config = dict(
    head_dim=32,
    vocab_size=2048,
    qk_norm=False,
    attn_scale=0.177,
    init='normal',
    init_std_qkv=0.018,
    init_std_o=0.018,
    init_std_up=0.018,
    optimizer='adamw',
    lr_head=0.00816,
    grad_clip=1.0,
    final_lr_fraction=0.0,
    steps=9006,
)
MLP neurons of a small language model. Each row is named by its layer, matrix (gate and up: input weights) and neuron, and shows model dimensions 0-95. Each number is 50 + 10 x the weight over its row's rms, rounded and kept within 0 to 99. A neuron's up and down rows have the sign that makes its largest values positive.
After each neuron's rows, "fires on" lists the tokens most often at its 100 highest values on Wikipedia text that the model never trained on. A number after a token or word is its count.

L2.gate300:32 51 50 60 61 22 50 49 52 49 47 38 41 50 42 60 48 50 48 75 57 44 52 28 31 70 53 49 54 49 51 48 51 56 10 52 51 68 38 50 45 52 50 43 29 76 69 50 52 62 49 49 50 50 63 51 41 51 51 59 60 51 49 59 52 63 48 57 67 53 66 51 65 50 50 51 78 49 59 37 41 50 50 48 59 47 43 55 48 51 54 54 57 55 59 41
L2.up300:68 27 50 48 41 52 50 50 50 50 48 76 53 50 74 65 50 51 46 35 55 60 49 46 45 50 27 51 47 49 50 51 50 52 47 46 49 50 68 52 51 50 49 55 39 71 45 50 49 66 51 50 50 53 48 50 20 50 51 65 57 51 49 45 49 60 51 50 68 51 53 50 43 49 50 49 57 50 51 58 50 51 51 54 70 47 49 54 48 51 52 29 46 50 72 65
fires on: "a" 75, "an" 19, "ull" 6

L10.gate472:33 41 40 50 54 45 53 49 46 30 74 40 45 49 52 41 55 63 65 47 51 49 52 50 48 41 52 58 49 52 23 48 45 52 60 33 55 43 39 38 59 38 51 58 44 52 45 46 61 56 59 58 43 52 57 45 51 44 47 51 46 42 46 53 54 34 50 44 76 62 40 53 45 66 49 48 53 53 47 42 63 36 33 49 37 57 47 45 48 48 60 38 49 45 52 50
L10.up472:46 30 26 58 53 45 47 50 59 45 60 44 52 53 47 50 52 58 59 54 38 40 46 63 46 42 45 62 69 54 43 53 52 53 56 19 46 52 52 39 65 35 53 50 45 52 50 48 49 49 64 45 56 51 56 57 45 48 58 43 52 60 47 44 47 55 52 43 61 66 66 38 47 64 52 58 48 62 57 35 57 43 54 48 36 50 42 22 57 61 39 54 33 30 50 53
fires on: " can" 25, " S" 24, " s" 21, "s" 8, "ines" 5, "ans" 4

L7.gate135:52 54 50 62 59 67 51 62 61 50 39 67 52 52 81 50 35 50 53 54 44 53 42 75 58 35 56 41 54 48 41 72 53 47 52 38 49 32 52 49 47 48 46 50 32 41 56 46 61 63 51 47 52 51 50 44 32 48 50 54 66 44 50 44 46 43 47 38 55 67 53 55 46 41 47 56 59 56 37 58 36 55 58 64 38 49 40 37 66 64 52 51 58 50 48 42
L7.up135:46 41 48 57 45 59 50 57 50 39 37 59 45 38 83 47 41 49 35 60 39 61 53 66 51 41 50 40 48 49 36 65 84 40 51 42 51 52 60 50 59 35 46 57 36 41 55 48 49 58 48 37 66 39 47 40 19 59 53 66 57 45 51 54 51 55 58 52 47 61 60 50 68 49 57 48 57 58 49 53 34 51 58 52 35 42 42 29 64 68 65 53 43 46 46 45
fires on: ":" 45, "--" 23, "'," 19

L4.gate113:33 59 51 52 42 47 51 42 44 37 58 44 38 47 56 45 65 59 55 44 50 34 54 54 53 49 49 41 47 38 40 35 47 41 56 39 54 46 37 39 59 41 59 44 47 46 53 65 57 60 49 47 48 61 47 46 58 61 23 48 53 36 48 60 71 59 57 42 64 56 50 69 61 47 60 35 50 41 47 76 50 53 49 48 64 42 64 54 56 54 67 33 41 55 46 06
L4.up113:50 45 45 58 44 48 41 57 43 40 53 62 46 20 55 36 44 40 52 44 47 52 64 61 53 30 39 45 62 31 45 39 42 42 50 25 38 60 48 39 56 50 57 52 48 41 62 58 41 60 49 41 59 57 43 38 52 64 48 33 49 60 30 65 44 65 51 41 55 49 46 50 58 63 63 48 50 51 41 57 49 70 51 39 63 68 62 47 49 58 71 47 42 65 56 21
fires on: "2" 48, "-" 26, "1" 8, "\n" 5, "9" 4

L2.gate269:29 69 51 70 47 46 52 50 52 51 47 28 57 50 47 54 52 52 70 54 49 56 49 46 16 40 36 51 50 51 51 48 51 45 68 29 50 70 66 50 53 49 48 44 47 61 74 50 49 66 51 50 51 52 54 50 62 49 50 63 52 50 49 58 50 75 50 64 46 49 76 49 22 50 53 50 44 50 54 44 47 51 51 54 62 49 60 38 50 50 29 57 59 49 44 64
L2.up269:58 51 50 70 42 47 50 50 52 52 53 40 47 50 40 51 50 47 32 62 47 68 50 50 73 58 40 51 50 52 50 52 51 49 33 53 49 48 28 50 52 49 51 52 47 34 37 48 51 66 51 47 50 48 45 49 48 51 51 48 68 49 49 56 52 88 47 62 17 50 44 48 49 49 50 50 60 51 61 36 60 51 51 53 60 50 39 48 54 47 30 74 67 43 40 70
fires on: "ie" 73, "ient" 25

L2.gate223:49 32 50 54 81 50 50 51 49 49 33 28 40 50 59 42 50 49 43 31 53 41 47 55 22 35 67 50 50 49 50 52 52 55 58 53 49 33 55 52 51 50 50 52 52 62 44 49 53 70 52 50 49 51 31 49 66 50 51 63 67 49 51 47 51 73 53 49 59 49 59 48 33 51 49 51 61 49 19 41 43 51 51 54 38 48 66 54 56 51 40 31 67 48 49 76
L2.up223:46 45 47 41 54 58 50 49 48 50 34 41 39 50 44 47 51 50 57 64 50 29 50 35 48 70 62 50 50 52 51 51 49 48 39 32 50 39 74 52 51 49 53 45 52 45 35 49 49 66 47 49 50 50 24 50 70 50 51 39 50 52 50 35 51 39 49 42 46 51 77 49 42 50 50 49 45 50 34 27 92 52 48 51 21 49 71 52 53 51 57 39 68 48 67 62
fires on: "ark" 47, "ul" 16, " area" 13, " House" 9, "ink" 6, "ium" 4

L7.gate102:41 49 45 69 54 62 55 51 58 30 41 23 60 38 60 43 45 56 51 56 72 57 51 44 57 78 54 42 63 31 34 43 44 61 52 48 49 20 43 36 63 48 40 49 42 36 66 74 45 48 56 54 33 54 49 36 50 53 44 47 61 43 58 50 52 48 51 49 59 54 45 50 60 61 52 62 46 40 41 47 31 45 43 50 55 57 56 53 56 63 59 36 56 42 56 35
L7.up102:41 38 54 65 53 43 68 44 55 59 49 46 44 43 52 36 41 43 46 47 54 55 43 51 39 66 45 38 52 35 39 60 52 53 53 34 52 37 53 35 78 57 47 34 53 58 59 63 19 47 59 40 43 43 51 51 42 43 43 42 50 47 59 59 53 48 53 56 49 53 51 41 63 61 70 70 47 41 32 39 47 58 36 25 55 41 64 57 41 63 61 57 63 44 46 45
fires on: "|" 20, " sc" 16, " rem" 16, "\n" 9, " was" 9, "-" 4

L8.gate85:46 52 47 45 46 54 49 48 53 82 47 61 56 45 44 52 61 57 44 51 67 56 76 67 65 43 64 38 48 44 41 47 47 46 52 41 67 41 54 44 47 65 53 56 61 62 52 47 46 60 45 46 52 55 44 58 57 28 61 79 46 45 53 49 60 55 50 32 60 40 45 50 64 59 47 39 50 50 36 52 36 49 43 47 60 56 43 64 47 47 38 49 51 30 61 52
L8.up85:64 52 39 54 56 43 54 46 66 48 56 48 40 45 46 37 63 56 51 47 49 45 61 55 63 30 50 54 57 47 47 41 46 37 60 51 50 58 45 50 68 57 50 47 61 44 40 47 55 34 61 41 74 51 32 75 54 37 56 51 32 56 20 59 51 47 70 44 59 53 36 48 46 48 46 48 57 45 36 45 46 62 52 49 64 63 69 53 55 42 60 59 54 43 58 39
fires on: "y" 26, "ph" 21, "h" 12, "ch" 10, "o" 8, "m" 6

L2.gate77:48 66 48 42 54 35 50 51 51 49 46 29 41 50 58 56 47 50 65 49 56 59 50 34 46 71 07 52 47 53 47 47 51 49 60 36 51 49 64 51 44 51 48 40 54 51 84 49 57 48 53 53 52 54 23 46 64 50 52 61 61 49 50 49 49 41 49 86 46 49 30 52 27 50 49 48 60 49 45 54 81 52 51 51 54 49 45 61 47 45 48 56 67 52 61 81
L2.up77:53 61 50 22 53 37 48 49 49 50 50 25 44 50 50 67 45 49 54 46 54 54 52 39 48 67 31 50 53 51 50 47 50 50 54 47 50 61 76 50 51 51 51 40 58 56 66 51 54 56 50 53 51 50 50 40 55 50 51 53 59 48 51 50 51 73 47 83 24 48 36 51 50 48 51 49 49 52 33 46 24 52 50 46 50 48 36 56 50 45 39 46 61 51 51 68
fires on: "ul" 52, "K" 24, "“" 8, "S" 5, "ient" 4

L8.gate325:53 59 67 60 45 52 68 60 63 60 50 62 49 46 60 50 57 57 47 40 36 49 47 35 37 55 67 64 48 50 51 41 51 54 31 35 55 48 58 49 60 58 47 47 57 62 49 48 36 55 49 50 44 32 62 48 36 45 44 58 44 52 59 61 50 57 42 44 71 65 40 66 47 47 63 44 63 36 65 40 75 65 61 51 51 56 35 56 44 51 52 59 55 48 48 63
L8.up325:35 53 54 60 45 61 58 67 44 45 60 41 78 38 48 50 51 48 49 59 57 60 36 33 59 35 34 47 43 26 58 42 50 58 48 50 43 55 62 54 52 53 32 48 72 50 55 53 67 23 27 53 59 67 43 44 53 57 56 45 49 58 53 43 42 18 50 46 54 50 41 61 33 52 54 49 49 30 36 52 39 47 59 58 48 23 36 60 39 47 46 59 62 36 40 40
fires on: "e" 54, "os" 11, "te" 8, "us" 7, " pro" 5

L7.gate308:53 48 47 64 40 53 51 46 54 43 56 42 51 48 55 38 55 58 64 48 57 50 57 42 48 52 61 35 55 49 49 60 57 47 41 51 67 46 48 47 39 45 52 59 49 37 47 51 46 53 76 26 52 40 67 59 47 45 58 28 68 51 44 42 40 46 46 49 57 33 48 52 53 40 51 52 60 56 56 61 34 41 51 52 28 46 44 60 60 52 60 46 52 58 47 43
L7.up308:48 23 37 38 42 24 54 44 53 54 59 38 57 32 45 60 51 48 63 55 55 42 49 48 39 50 43 43 57 30 31 53 56 65 26 66 49 50 56 42 38 41 44 63 39 48 57 42 53 28 59 63 64 49 51 54 63 39 55 62 47 52 64 37 47 45 52 55 51 52 38 53 52 62 38 68 40 54 52 41 36 42 40 49 34 47 49 36 50 49 58 45 58 36 52 49
fires on: " |" 50, " R" 11, "aid" 4

L2.gate421:49 34 51 70 40 74 49 49 51 49 38 45 45 50 55 50 48 50 38 39 47 52 50 45 53 56 43 48 48 47 50 52 50 52 37 40 51 57 60 50 50 49 51 56 56 45 43 51 55 66 50 51 51 50 53 50 56 51 51 54 58 48 50 50 49 41 51 33 42 50 50 50 61 49 51 51 38 49 34 49 43 49 50 52 80 50 43 50 52 48 62 64 55 61 64 72
L2.up421:34 53 50 47 66 24 48 51 50 52 37 52 59 48 47 28 51 49 69 54 48 47 50 49 55 41 50 49 48 47 48 49 47 51 64 54 50 48 45 51 53 51 51 44 47 72 58 50 46 60 48 51 50 49 39 50 69 52 50 49 64 52 51 54 47 55 53 59 45 50 61 47 33 48 51 48 49 51 49 64 65 49 50 47 53 48 37 26 49 48 42 58 56 62 49 57
fires on: "mer" 50, " both" 20, "2" 12, "]" 8, "ist" 7

L10.gate180:38 61 42 48 41 45 47 53 38 69 52 56 44 51 52 47 52 51 48 57 49 48 59 42 54 54 67 28 48 50 43 41 41 42 40 48 44 54 29 41 41 55 49 61 58 64 50 50 61 65 48 55 50 49 66 58 50 44 37 53 54 41 54 67 58 55 47 66 65 50 28 50 51 41 37 48 54 43 54 49 37 51 42 46 39 64 70 42 49 52 61 48 28 69 42 41
L10.up180:62 55 56 65 48 41 54 65 63 49 30 58 51 56 57 35 45 68 40 56 57 48 55 38 59 57 58 42 59 60 46 56 50 53 54 61 52 42 26 44 44 43 54 45 52 42 59 59 55 42 40 63 34 54 45 55 43 55 59 56 47 49 43 56 54 55 50 49 79 55 53 53 40 47 52 47 79 56 60 45 56 57 46 41 55 53 50 58 60 37 51 57 45 52 42 50
fires on: "ent" 20, "t" 15, "ant" 10, "b" 8, "ack" 7, "z" 6

L6.gate198:62 46 51 64 51 57 47 55 44 39 40 45 49 37 45 64 34 73 40 38 53 47 52 49 51 46 52 46 62 34 55 63 33 43 49 40 52 31 36 46 42 35 51 54 54 43 46 64 42 62 48 46 46 63 42 48 66 66 42 50 60 54 65 53 55 33 51 32 63 47 44 65 49 45 42 50 55 49 53 66 48 62 41 55 68 57 43 47 56 46 45 37 43 59 46 39
L6.up198:62 55 53 75 36 42 57 55 45 26 42 43 71 25 49 58 32 47 41 55 54 41 39 48 28 48 70 57 38 55 66 42 43 41 48 35 57 48 53 50 38 54 44 40 50 38 49 58 46 55 62 35 62 66 48 47 58 57 58 49 59 56 62 38 52 49 47 55 65 35 42 58 61 56 51 48 50 65 61 42 66 39 49 53 56 32 54 58 73 46 51 50 42 76 47 43
fires on: "0" 41, ":" 18, "inal" 6, "ol" 5

L10.gate386:45 68 54 39 60 31 65 50 48 43 74 44 69 49 57 57 57 39 81 39 51 47 26 71 61 41 46 42 32 49 44 64 42 52 50 35 45 47 39 38 65 47 35 55 50 59 35 50 41 74 42 49 56 58 54 64 45 46 40 26 55 51 63 48 65 54 46 52 53 44 41 57 52 59 53 65 43 61 35 45 69 30 63 45 33 57 62 60 64 50 54 50 44 71 55 61
L10.up386:52 50 42 69 56 42 46 46 43 38 37 65 42 41 51 52 55 54 47 59 42 41 35 64 44 39 56 50 58 51 32 53 53 56 54 43 33 50 42 31 44 52 57 48 47 61 41 63 56 51 43 37 40 31 47 71 51 55 43 52 68 37 57 44 46 33 75 51 38 45 50 45 44 47 53 48 40 56 37 47 53 48 51 55 23 38 45 66 53 73 49 47 43 46 46 34
fires on: "in" 22, "ent" 14, "w" 11, "i" 10, "l" 9

L3.gate229:48 46 58 52 50 53 50 41 35 53 54 59 56 52 47 49 58 53 48 41 50 58 49 47 48 97 57 16 73 45 53 53 51 50 44 48 55 49 46 48 51 56 60 63 59 52 54 10 53 52 50 55 47 44 39 62 60 49 44 58 50 54 63 49 53 47 45 39 56 56 54 49 43 35 50 54 51 56 50 48 65 38 45 45 51 55 46 50 57 48 45 55 61 57 45 52
L3.up229:71 48 53 53 48 45 52 51 39 52 48 46 47 47 48 51 52 45 49 47 51 48 50 66 43 34 45 02 80 45 47 46 50 47 58 51 79 52 50 49 49 51 46 47 43 54 49 65 52 18 46 47 51 57 46 20 54 51 52 61 51 68 35 55 48 53 56 39 44 18 57 47 50 68 51 55 40 46 54 51 55 42 54 52 51 35 51 52 35 52 47 51 47 00 54 44
fires on: " Sp" 27, "ular" 26, "les" 13, " found" 9, "le" 6, " =" 6

L6.gate293:29 36 46 67 47 63 37 62 44 49 42 57 57 38 72 49 45 38 41 50 52 42 41 51 52 49 52 54 62 65 49 61 61 51 49 53 61 56 47 45 51 53 52 48 39 44 49 60 42 42 68 54 62 35 55 36 53 44 54 39 48 50 49 61 69 52 32 44 26 58 59 30 39 35 58 49 65 45 59 36 57 57 67 48 49 43 44 50 65 64 51 55 45 62 47 42
L6.up293:43 57 33 70 51 53 57 55 55 55 32 50 54 63 99 73 33 47 40 42 52 63 32 69 47 55 54 55 44 57 29 59 48 59 57 45 53 56 57 65 63 26 44 49 46 36 46 51 48 60 36 40 56 39 46 38 52 53 48 56 44 28 51 42 61 42 45 38 56 69 64 49 49 44 56 51 59 51 61 54 51 45 55 49 53 40 38 54 61 53 43 63 38 44 49 52
fires on: "--" 25, "'," 24, "et" 11, "ved" 5, "row" 5

L10.gate171:52 58 60 46 57 55 71 52 60 50 39 32 45 50 59 43 53 40 52 52 45 41 48 56 82 47 37 62 55 58 57 36 55 17 45 54 43 36 69 50 66 41 56 46 58 75 55 58 52 30 48 51 37 47 59 46 57 60 54 39 39 41 52 51 60 51 59 66 51 71 34 49 46 37 44 62 61 50 47 54 53 48 44 49 37 38 65 51 55 62 21 72 50 56 50 38
L10.up171:62 68 58 49 72 41 56 51 48 58 35 42 56 56 52 46 48 69 56 54 51 65 62 43 49 54 34 51 39 53 56 40 51 53 55 63 66 32 54 34 50 36 52 59 52 49 60 73 55 54 58 64 36 48 64 68 40 44 58 51 57 69 52 49 55 36 58 62 50 57 52 55 35 39 43 53 51 50 41 36 30 42 54 45 58 47 70 65 52 59 42 58 45 47 59 65
fires on: "ent" 27, "r" 25, "ic" 13, "es" 11, "or" 6, "ec" 4

L6.gate411:53 61 50 46 54 30 68 52 55 55 38 27 53 48 66 55 60 82 55 40 53 48 63 63 57 49 44 19 60 34 39 36 53 51 48 49 47 36 36 47 40 32 66 46 41 40 46 52 72 46 54 62 44 66 45 48 56 44 48 58 40 38 56 58 59 60 54 54 62 65 38 60 51 63 53 54 31 44 54 57 45 52 35 51 50 69 52 60 50 35 50 46 41 37 49 32
L6.up411:37 46 47 67 43 43 50 42 58 37 38 45 59 46 40 44 43 53 44 64 51 41 66 63 52 62 57 33 52 29 46 40 60 52 42 51 48 58 40 51 41 57 69 57 43 52 56 48 47 39 64 59 58 52 21 55 50 43 52 54 44 42 52 55 52 50 53 72 57 50 54 53 64 54 64 62 39 60 51 51 39 57 35 42 38 56 50 51 54 49 57 48 32 37 37 42
fires on: "ley" 20, "ing" 16, "ay" 11, "ry" 6, "orth" 5

L7.gate354:35 35 25 41 52 57 53 43 40 37 56 51 39 37 45 50 61 50 64 59 58 44 58 55 47 40 45 53 52 55 23 54 43 48 38 56 42 38 60 62 33 62 49 55 45 64 57 42 31 37 57 43 46 60 42 48 45 45 62 42 63 58 29 50 34 53 40 50 46 47 40 60 55 57 50 66 42 63 48 41 33 43 67 39 42 48 36 44 44 62 51 57 53 41 50 59
L7.up354:61 34 38 40 50 47 46 58 51 59 45 27 61 64 51 62 65 36 49 60 50 64 48 51 41 38 39 46 55 55 28 67 64 34 37 47 79 52 52 43 52 43 51 65 68 60 50 41 40 41 52 57 52 57 42 70 51 28 62 66 44 47 55 56 42 68 62 48 45 41 36 45 45 59 52 56 64 40 48 38 47 46 61 52 51 62 39 43 62 42 37 52 42 43 50 50
fires on: " |" 17, " •" 14, " N" 8, "|" 7, " " 6, " R" 6

L8.gate460:44 47 60 52 57 61 40 48 44 47 44 60 52 50 50 54 51 70 78 45 42 60 55 52 76 38 51 50 49 35 20 63 57 55 44 47 44 24 47 31 45 42 51 60 52 36 49 46 65 50 64 54 54 48 45 57 50 49 41 58 61 48 33 49 32 41 42 27 53 40 26 65 56 63 56 73 43 54 35 63 44 54 42 51 49 66 54 39 42 47 50 53 50 62 67 42
L8.up460:63 42 58 60 49 57 47 43 50 64 36 59 34 37 45 51 63 59 57 45 41 43 60 43 48 47 53 58 47 36 41 51 65 63 49 46 40 53 52 39 39 52 40 74 50 35 51 47 55 37 75 45 63 52 48 70 43 40 49 71 57 45 26 51 44 36 45 64 52 39 39 58 54 52 60 63 35 33 42 49 45 42 47 57 43 65 70 35 37 54 63 48 48 55 65 44
fires on: ":" 49, " |" 31, ";" 13

L6.gate351:52 33 32 47 65 57 36 48 45 49 51 53 51 42 46 39 60 57 52 51 68 37 49 55 57 56 44 46 66 48 54 51 49 68 48 63 47 49 55 58 41 42 50 45 57 54 43 42 52 46 64 46 49 45 50 48 52 54 63 59 61 52 59 58 44 54 60 50 40 44 39 43 41 45 44 59 42 85 62 69 61 61 52 61 22 45 51 53 52 45 61 46 49 60 54 50
L6.up351:50 40 52 54 56 56 49 50 44 54 50 59 50 46 53 40 53 58 36 44 44 48 60 55 41 52 57 73 41 67 61 65 68 53 25 35 52 54 48 33 49 28 52 69 57 61 38 60 64 39 62 68 43 51 43 59 55 45 56 71 50 54 25 57 61 37 57 46 50 55 47 41 39 62 48 47 54 41 45 56 46 52 46 23 55 53 56 47 50 57 67 43 45 58 55 38
fires on: " system" 20, "ure" 17, "ants" 14, "s" 7, "ions" 7, "ism" 5

L8.gate76:34 41 58 61 45 43 46 36 52 48 51 46 52 41 51 53 52 56 48 55 43 44 47 46 58 66 54 53 59 32 38 49 49 45 48 47 45 46 56 40 61 51 47 72 41 47 78 59 53 37 40 46 63 68 61 38 48 50 27 54 32 54 66 51 56 43 52 42 53 38 62 58 44 58 39 45 39 36 42 53 52 44 61 44 43 45 46 59 62 65 60 30 58 50 40 48
L8.up76:43 49 62 66 31 38 52 33 55 47 46 53 44 44 62 52 58 42 47 62 43 65 37 45 47 63 62 48 57 31 34 63 51 54 49 47 34 48 62 55 54 42 44 37 69 68 75 58 43 42 38 51 72 44 47 35 48 45 42 53 50 66 58 67 44 47 56 46 55 50 58 33 53 58 43 47 61 64 51 42 41 65 64 28 44 28 28 55 57 61 57 56 56 29 44 54
fires on: "-" 36, "\n" 20, "ess" 6, "ight" 6, "om" 4

L3.gate461:70 48 51 44 49 48 46 50 47 53 48 43 47 54 50 51 36 53 48 42 50 52 53 44 52 37 53 62 69 52 50 54 47 51 53 52 50 40 52 52 52 52 34 44 48 45 54 12 48 61 53 48 45 46 49 00 57 52 50 83 46 47 56 51 49 52 50 54 46 80 54 53 55 27 50 52 47 53 49 46 48 52 56 46 54 46 52 50 36 53 46 47 48 57 50 52
L3.up461:61 48 43 50 50 49 53 54 46 46 50 45 46 49 52 53 77 50 48 36 52 51 52 26 42 86 43 88 67 48 46 48 46 55 47 47 99 52 53 49 51 45 48 51 53 51 50 43 52 42 69 45 51 48 53 57 53 54 50 46 48 47 44 52 55 51 53 46 50 52 54 49 47 41 51 52 47 40 51 55 60 60 47 56 42 46 61 49 16 51 57 48 52 68 51 50
fires on: "os" 20, "ren" 17, "ces" 17, ":" 9, "ors" 7

L6.gate419:35 56 36 46 60 58 54 49 48 56 50 50 29 35 56 47 69 48 60 68 56 48 54 70 48 48 57 50 52 35 26 56 40 43 51 56 56 54 44 35 49 38 45 57 49 56 49 40 52 54 59 54 44 61 41 56 56 37 40 71 52 47 51 57 70 50 43 39 69 50 54 57 65 55 35 62 46 62 28 36 34 63 50 38 47 56 42 57 51 61 42 42 44 37 62 30
L6.up419:35 45 44 35 53 50 50 57 40 40 44 66 52 56 54 54 28 32 54 62 59 53 50 56 41 38 45 33 55 55 52 41 49 58 45 43 46 51 42 61 52 47 61 33 46 56 38 39 35 48 31 46 27 63 51 38 22 53 67 57 49 48 63 49 36 49 63 33 62 58 61 37 43 47 42 59 39 52 50 63 66 61 54 34 57 56 48 44 39 36 50 39 52 56 48 38
fires on: "." 30, " film" 17, " play" 8, "ack" 8, " s" 7, " rele" 4

L6.gate222:46 45 66 52 55 60 40 67 42 59 55 68 56 45 54 47 46 34 56 51 58 41 31 60 64 52 45 64 38 57 67 41 47 53 52 35 53 34 67 49 33 58 53 57 49 63 49 48 56 37 54 40 55 47 47 57 51 50 59 42 49 44 33 42 51 45 37 36 57 54 61 45 54 46 53 54 37 45 61 37 61 58 66 49 56 50 55 49 46 66 56 50 65 38 38 46
L6.up222:45 60 48 46 64 58 50 49 53 58 44 56 37 18 59 52 45 60 53 44 57 44 57 67 63 55 49 69 49 34 44 32 53 54 48 61 43 55 51 55 31 52 56 43 49 53 61 64 46 38 47 33 52 52 72 55 61 64 50 31 47 53 57 51 65 40 40 44 66 73 32 63 36 47 56 54 45 33 43 47 59 45 45 51 55 62 59 49 56 44 49 55 55 53 45 53
fires on: ":" 18, "ron" 15, "am" 14, "ing" 13, "8" 12, " to" 6

L3.gate2:77 56 54 50 52 51 54 47 48 50 54 55 51 47 49 48 47 47 51 38 51 53 54 39 47 82 71 52 26 50 52 49 51 53 46 49 22 54 48 51 52 50 37 48 46 45 49 83 49 74 56 48 54 47 49 00 52 48 50 59 51 40 60 50 46 49 46 58 52 61 50 47 59 51 46 52 41 54 54 50 51 52 51 42 52 52 51 52 53 49 42 50 49 88 57 51
L3.up2:59 54 52 46 49 52 45 55 50 50 46 45 48 56 50 49 74 53 54 73 49 45 51 88 52 24 35 73 52 50 53 53 48 46 52 50 24 40 48 50 56 46 59 57 52 48 48 22 49 52 82 51 48 43 45 17 57 54 48 86 47 64 48 53 47 49 51 45 42 69 53 54 43 61 46 49 61 49 48 44 51 51 49 58 47 54 52 50 47 49 49 52 63 17 54 51
fires on: "born" 36, "air" 34, "ach" 17, "ersonal" 11

L7.gate205:59 43 62 56 46 52 48 46 50 50 51 19 35 71 50 54 67 47 54 60 34 52 66 45 39 42 69 27 45 57 43 52 49 39 47 63 47 47 33 35 52 45 51 49 47 48 45 43 52 53 57 58 43 43 63 53 45 45 45 43 35 36 49 65 41 42 50 53 55 54 43 52 37 54 63 53 55 25 34 37 39 66 38 56 47 68 52 52 73 33 48 46 39 38 63 60
L7.up205:50 40 53 61 41 40 47 60 48 59 53 52 43 52 46 63 42 57 54 51 46 49 57 69 48 58 48 43 29 58 41 55 54 40 41 41 62 40 48 51 60 35 45 41 50 49 41 44 54 47 37 48 51 59 57 44 45 58 50 51 45 27 41 50 51 57 65 34 50 39 47 59 34 39 60 54 60 43 35 50 40 60 38 52 50 55 39 41 64 50 43 55 42 30 72 53
fires on: " Sh" 29, " sh" 24, "h" 15, "ated" 10, "sh" 7

L10.gate359:49 40 43 40 43 47 67 47 52 60 40 40 56 40 67 41 71 52 56 45 43 55 35 53 48 27 41 47 47 50 61 47 50 48 66 36 52 44 66 46 51 33 46 42 63 75 41 58 55 42 58 65 56 48 52 65 46 40 38 47 41 53 35 64 54 51 56 62 66 68 44 37 49 49 55 57 55 59 34 36 58 44 55 35 40 52 48 56 62 54 35 60 51 61 39 30
L10.up359:56 54 54 50 66 49 57 57 48 54 37 75 65 45 45 25 56 66 52 56 54 45 55 51 52 56 57 46 48 41 46 49 54 45 53 53 36 38 45 47 79 26 51 48 40 51 63 48 46 30 45 65 51 50 60 50 49 40 54 65 55 51 53 34 51 34 63 53 62 63 59 58 37 45 41 44 63 64 31 54 55 51 59 51 51 64 54 46 56 56 48 39 47 45 50 39
fires on: "ent" 63, "\n" 5, "end" 5

L4.gate176:43 52 49 25 43 45 55 45 70 55 62 51 69 39 53 55 48 52 57 50 49 52 49 42 60 52 52 53 54 50 52 44 59 48 41 53 56 56 48 50 43 49 54 64 60 59 59 58 54 33 57 49 39 54 64 48 56 30 41 46 45 41 21 51 48 63 18 39 60 59 46 52 55 64 55 40 58 52 59 40 63 48 35 36 39 55 49 51 33 60 48 57 54 56 53 48
L4.up176:57 41 55 77 58 47 46 39 49 57 51 42 43 47 51 75 55 52 43 44 54 42 55 59 56 60 45 57 47 48 49 39 51 47 62 52 36 62 59 54 45 55 40 52 67 50 65 46 54 49 56 33 57 41 62 48 60 47 52 48 49 43 50 46 59 52 60 65 53 51 38 57 61 58 57 58 46 50 41 57 62 49 53 41 51 44 55 29 36 56 52 39 56 73 48 45
fires on: "0" 88, ":" 5

L6.gate268:45 55 33 65 52 52 48 52 40 43 54 52 41 46 55 66 58 43 50 40 63 51 56 65 53 60 50 57 48 38 38 56 38 47 56 49 52 53 42 55 52 53 54 67 60 34 35 58 45 51 70 32 48 60 40 56 60 47 51 60 67 39 48 53 54 42 48 37 65 61 57 53 58 35 54 58 47 50 44 53 23 49 50 44 45 43 43 62 42 58 50 54 57 42 56 41
L6.up268:32 53 56 48 46 37 59 66 58 43 71 71 57 51 48 49 56 51 55 62 57 51 32 50 68 27 56 38 43 35 40 44 36 64 30 50 65 60 42 39 52 48 54 37 50 61 65 33 48 36 50 50 50 68 33 44 50 74 56 42 43 68 58 49 50 60 56 50 39 52 42 49 27 61 40 42 40 41 47 49 60 54 26 38 47 55 56 33 49 45 48 46 37 31 63 39
fires on: " s" 14, "." 13, "art" 11, " Or" 9, " a" 8

L2.gate205:56 78 50 18 36 69 50 50 50 53 56 44 45 51 39 29 51 51 53 67 47 29 51 61 43 40 59 48 51 55 49 50 50 52 46 49 51 48 46 50 52 51 50 44 54 33 12 49 53 51 48 51 51 53 36 51 30 49 49 65 51 51 51 52 52 72 50 54 66 49 30 49 51 49 51 51 67 53 88 47 54 47 51 51 38 52 52 66 50 48 49 46 31 61 52 64
L2.up205:61 57 50 75 39 47 50 50 52 49 55 36 40 50 69 60 48 49 59 70 44 40 52 09 46 32 39 47 52 45 51 51 49 51 53 43 50 46 80 50 53 50 51 49 65 72 66 51 53 58 45 50 50 47 37 53 36 49 49 38 51 50 50 35 52 63 50 61 62 50 33 50 33 52 51 51 40 50 30 56 40 49 49 46 47 50 44 60 52 48 59 70 35 51 41 33
fires on: "os" 49, " Total" 20, "|---|---|---|---" 17